From a checkpoint of a small transformer trained on Wikipedia: no position embeddings.
MLP neurons of a small language model. Each row is named by its layer, matrix (up: input weights) and neuron, and shows model dimensions 0-191. Each number is 128 + 24 x the weight over its row's rms, rounded and kept within 0 to 255. Numbers have three digits each.
Before each neuron's rows, "fires on" lists the tokens most often at its 100 highest values on Wikipedia text that the model never trained on; "fires in" lists the words (lower case) most often at its 100 highest values on Wikipedia text that the model never trained on.

fires on: " to", "e", " the", " of", "ing", "s"
fires in: "to", "the", "of"
L2.up732:126106125146144100117149075097108134154175113149152111098137130124128096094115128129111189136152109156126123122127096104131130123173183136119158110123136169144141098145128116070181093173130125181100087162137126104172156124104174105115123145153102124142100106102155143123174174111109113117136137161155091114105136095125102106113129109102141123087138126169118120108142100140122165108147151150115104125091169117116130099167152133093103162089106142115143147156132133119104121157152153098105142122116121134081162116129153147110119146100149104119150113102112162136128123127142147100

fires on: " of", "ly", "d", " to", "t", "T"
fires in: "of", "to", "t"
L2.up696:136127084105153095139131129108155099158131135110129114181128147133132100143108104132122176097133125086124119123140099128129083101161161162134139113117140124109094135115102148117113123108155159142139118100130098173181105101126157094131131138184099136167149122114104159133131155152136143158120165127139117131129133126134149113206136102139104087154147125120140130107149125094147141144117101165100100093115142100140133139080133100120087115149085096162115120097134154149107148135095128113099165122120138106118131102086130155152092116081174151153158151120158166186111150135110122154

fires on: " first", " started", "u", " to", " had", "te"
fires in: "first", "started", "wu", "to", "had", "tempera"
L2.up848:109159170124123160126122145103138096164167099145151094114143122131138090100125131154102125152151112131116125115103105149114166112122118179114125092153146172105165142057175102116112124134122100111107111119157103121117124114096076129140099144126128125112140120187127187071098139141079129142103145126162127143144141157175135138104146133105159116096131113126133122170146149116134171094146162130153102132160104119092114140139123172120112133139114149146144105154140062089122105131122169129120129136122096152129088114076135161144116113106116162137147114097117115110135130165146122129

fires on: " the", " he", " they", " it"
fires in: "the", "he", "they", "it"
L2.up120:119148124144156119122120146065140118114160144109107141130129089134112133064104176108118150083096104158107122128120150136105149186108115110201095116123150088143145113127123072150090144136104147089180092143097138092138157141124134115137113129121115157155122129083134149146146124132132097131126138104109139122180180131148113080154155116132120114147154115112136118100137122126143168134140133132169113117142116169136120111133113132123095134114119150146095155093158150131124150134131070112161158172106116107150115120164133099145109136150113185108124106096146113157149149112112141099

fires on: " his", "s", " the", "en", " her", "em"
fires in: "his", "the", "s", "her"
L2.up1142:116099147085185156148168123127111114131118139138107126140112136113138132103145106171190102127101140120187132110121118127127151143100117136088136114133169116172164173075154128096141162158133106129149137121101113121143133107154131117123132185123124159175090092113112149143078155152103140136172145124096138147139111147147149119120156175133140171154148104122138134090107099122104099120108120141122147110121092095134154166137151103108118111104128125173080117117119135106128099079116099148109140111128115102169114140099144178124120157125136118090149120139082116113116104133091131102

fires on: " the"
fires in: "the"
L2.up455:146071107157122143125138115152133134163158106136127123121139102104105142152145152128160124107131125098130130147111124148074144122113149130141159128173155132139156142142186051141141107170109165158155139114090158144166158154120112135097117114133135119130141143136091164089125151125131087157123108148155131124110073120099125151151142123106129143111135108144131140115136085135108191114158147124083119113133104138140137101184117146095110120114108113124146201153114119139134114062152131088137150133085145143108138116111097114080118092116124120102143142105113107124174108125147152121

fires on: " a", " an"
fires in: "a", "an", "auras"
L2.up367:127121111092120129129119129115137148110115112142082118123117175103146128115108112135143102124117104148137143134160161141132124131134148171100166075138136106127179126081163092099130126115174123134141105145129097140143152174111116110101090101145156129118124150116108127149088122116213141116137105145088118168138080101108131102160171142104120137136137141145117155102126123165084166103119149150132127144160137130149139153102154148154108093102176169107158130143122124111106120128180124083161146145164155106140105133116134136091132131132108147069143080096106113103167146116125131131

fires on: " the", " a", " his", " it", " him", " up"
fires in: "the", "a", "his", "it", "him", "up"
L2.up1251:163121152192137159149123098104148120114177120132126162148150159128141133089119127153150205125158115091116110091171089147131142127138129108112091152123148134167139181089118130119124150159135119148130102147131086112119093115131069164142117134137109130134101113133202122169161107136133119138127128115114106118094174139136098104142094120122104119151130097149121107115136117129110156137084128100118106111129117147182124120120114104111149124101092163143158132142122147125101091133126119143132125138126137140117105112110096127134117162146152166123091098139113132134163113063159095079

fires on: " of", "ga", "vi"
fires in: "of", "game"
L2.up1298:140159118100081120116166119128081121122081096119139144132087137126101118148149146119146121132131137151104146125147159128124097117132162139162167122091149122137113123098155113096171128164146124153138126105090121128132168153137163134131125159118138114101141146150131161147129138091100129140138089106143091103139115153083097143115078096086145139136127145110109135137122128138150165159116161164129145160098132124134125178145144131145140133123171123090132105141136076121039137106111148112084071126091116169130146124100171155133170111143117094122110150113121145090152146112164114129

fires on: " of", " an", " a", "tro", "st", " some"
fires in: "of", "an", "a", "some", "lost"
L2.up170:143124134134075119133134137169139122180138147111150148137141120117127112067135129141091156169087139154108136146149086144133088143123129122108133109166133157151155109137114151113109137147058112146151165135121115069149168171103141114151112104152115107138136164109172167116127121142154106103123141122102095092126107131110148104160153150158123117143099123136097122122127105107132146158117135148105140180116116150098162133158169126064107107116124098095134083143106169127118111144145159103104114132142126164158171113128114165104157127134111099134103136097132135128138150111153097074

fires on: " Team", " Label", " and", "il", "im", "ol"
fires in: "team", "label", "and", "club", "whilst"
L2.up874:114155109140120141133101140156073124117101193122138135120099106120162130174140148133159107101098108142164148109090118134098170086125150134132156118130139159162148109132149115085118153109107158154124108150103137131118115130105117128129132157169121105098142114150147121124138188128175091088129155103112120131160118120147128181122120156136150124103198121104115117185126116094136125103162098111149126133078108151119095112094149124115085117116124142163110162102136130125125119172130158111121110122140110081125092140096132129117111131183141181123172129100108158118125107134144108141

fires on: "1", "2", "le"
fires in: "11", "12", "21", "22"
L2.up774:129077088112090138081104074145127148152122158163103114147121145136141110120117088093140123068123143106114143110102124147135120122123136135098143139138146096135142135144169126142116124116187140169142122161127119169120147124131133160124197152153151137139133129133133114154117174129160112118182137105104133106120098079129134094161143105096129101143154129138148136113129158079136163142176106121113119090140133126141145156119151129150114140154124091112121099137175101145098136114135095147138112124136081132079177115116139123155143138082134173135178093091136156087134109122125121129

fires on: " to", " not", " who", " could", " may", " of"
fires in: "to", "not", "who", "may", "could", "of"
L2.up479:117134107119167167110130139116124075150157133105132113155144169118144110126136094092118108090155108091131150182153142101165109167113114136150140094142137110106157122117094121129118131117114110124130137146113129098138138122157123130091118129140175118100124148129148165127145125087131090134115112130132117140174134176159147127159151161130098125139127137111128127129141151138113109113159136117087110131113147166149150148148148114148063123151076180118120103144141111119098143148171104050141155077161138102116123103135115130163087089119084107106137161114118148184092137141144111154

fires on: "s", "ic", "us", " the", "a"
fires in: "s", "its", "the", "suspicion", "a"
L2.up1282:134129155119147122141160109163106149149100127157122105118119095132107119148131158174179130110110082113145106140142116121100173118147116137131203164100125106121115111145130140100136109166104158133132111121124159079183131114094159111105145090158114113153101111104129119145133141141132141102145173136089128135135118128111104120171091128136184136136113126136182144157144171118149155117080128133135090108108111090157126103140173118127108118117166105126128115100136057104141146137123119154105108142140076126100118160135168113134095092106150124094110144111118101110157153105111147144

fires on: " the", " that", " a"
fires in: "the", "that", "a"
L2.up325:151114131141112115164107126097082124118156146140139123152134123134118115103121160163076150099051153148172126175118160128142141161108105097187145111116127122108135141161123078107149151138136093113106089109146132135128096135141126123117134100124162175152066143132126149146136119166101113116123100120087127127124174174125135140145133141105118125145127115106124123143118170124110127138129116116201109149176105144111151114112168133142110128088119158128119131131114128139117145132157111128110085126177127126125091109122111098154109087123128172108134092138144117102148205111150139128

fires on: " had", " has", " started", " have", " gave"
fires in: "had", "has", "started", "have", "gave"
L2.up102:155154114162164090134100101118105139146138143092136146133129120136137111151109062106119112123132128159159085114152131132137125141105128151116133097141108144120123111079160164121127130117141114142119106148160169119091100107169093124129111152129102112106141159117111161106131142112186097135143097180143118123122175110198088149117101163134136130087135113115171155135112127114139104105145093126096149128119151087149110111171126147103076114157113167129140109142109086132136108147152141160098144128141098080115131132162135112138108118113129124142126144108123134139124154113210171158

fires on: "2", "1", "3", "0"
fires in: "12", "32", "11", "33", "10", "13"
L2.up552:178104116127155100131112130131169124173144130105107088124133124099128101132113115106160162110145164120131135159140121122118150076134142128148155100106160111127153119126158126110172107128149112136185149140129128145135170102166143147114133106109108140184119113159098096129150144099149133124131125095102129098125139122103139092162148106149108117081141137144102141135154099138159088112183142095141103110156118108042164110090130133157096119137133111115140178150131115139122166120094148139130098113163157143122161099114132109102173056120110136137147109125147117105102118144148110116

fires on: " of", "amp", " Gu", "op"
fires in: "of", "stamps", "stamp"
L2.up300:131168126173134123133146107121108130130123141125207174116155123139152140100111129108073131104096164148163129107098091150119089128126182107172127143119107111173136098138132151109166143108139123133145122132074111099117163169129132166116119111127115093170135151096136096146115101130151118151154109129127128151147122109085102131125138122124115123187124114113108164109142127149156162174080090150156149125139108156149115126091152124154093114111114111100099132112160119144131094125099137153097135108110114116106080137081149164157174109158132123100106127107122121135164131149126112109

fires on: " the", "s", " a"
fires in: "the", "a"
L2.up387:134153147137115132142099035119169131181140140122075130105146110112174154144133115145197110127149144157111153119141123153139118098098161104110108131168116101129150116148109091076134125154132121118099168118133140124180102133138137132106141130139125138102122124117079149139115129102132126092141090122137130169109169123154151152145145120111089064130117109108129143145129151143146128103124111119110081107120144135140185092126173172112109147085143150152115153127122125115122134128129091120084105128156123164116144115119091156138114135136190125089166148125112160134121132121137125133

fires on: " a", " of", " the", "s", "tro", "t"
fires in: "a", "of", "the", "astros"
L2.up370:155084162174112117086155122146096125113124128124126097144116143141147111095132154143102141136122157125123141110102120109127140098177143129123135139140145160130117124147137098131105122147081121164155103141131130129108152136136135049111147111136155091160156122090115144138084134134122139175097231148153105132097171141131069113138100133105133147125118118127075099130136155128095107142085091136098130084117180113120135108143147151098115124150085160130116169079119132148134119150142124106154139156143119151092166128130149111135121113114144144134113097121152138114142138111142157153

fires on: "s", " the", " following", " entire"
fires in: "s", "the", "following", "entire", "their"
L2.up1026:120075182096112108091142149153123206157139107169116165129122138145157112094148134154141158167143138109127130119096117110106165128122102134112116096132186153132180139074125132142079128115152132127117112089129112198080129100129149131082153126144176148148111108123112081162072143096106090141127126108129096170109107106108102149130135106091146124124108131145173142112099111148125120129079114137151111135171105116117120131105136160154151102149154116146137109112147149146122086114140139127139143150135167150124137127109128127134157124096101103139133112142122122126132131151125130145

fires on: " of", "B", "C", "D"
fires in: "of", "b", "by"
L2.up1311:079099149131122118094115113095150124117135148144141105177118104137131134148172087135137181093093079139143112131130102128186122146168160107091129108138120159166112105153124109136119108162130140158102152128120076143139158119133111156148102105113093187126125132119103141119122129135121112146138132126120149076124161112149121172110175149107140094153117117137139148118119101142100092153109117124116137102112163123145119116146154079101125109139114117111113128115137131113099120160160147117162110144173118149119097094140159101171137153092124088107143181161152111156129070141164106109

fires on: "2", "born", "1", "0", " age"
fires in: "born", "12", "22", "11", "21", "age"
L2.up1452:151121144131103136153126155151121102180125138097131169102130122127119123134083140137089150139138186128166117163166107121124092103132146155144160101137171116117143113110129165106124099152159140136132159149117122113112132097095126095126119141115166106162117114103113113122152148103088107103117118147130162159129138154164112061158156113122138142190166102175105106107086178116142139149100105102134127112115127138137153115128097138157158101140141150138143136141127109164125090131144117141118126146137118119078107092126095156127140118070113156104112160125077121080138164115122083127

fires on: " the", " The", " it", " I", " one", " All"
fires in: "the", "it", "one", "all", "i"
L2.up652:162067154124111101118161166132121126142117155145103099124110095153138151178148139130137152114142145132155137159129134132068135115140154101086134137104098110139152132123162138116111151166091109144133108107122104160132163151152143088139160106173107191102095084125118184139134136184135116123118138107112141147118096166106149125126142122126163135153091106128129174118136138105132140105114137130142093114126108139141128162170143135124129143134171142103118149136090062143112122149104084093128134086121147110132090136138164135124131079122108089114097154078104128142146139108113109117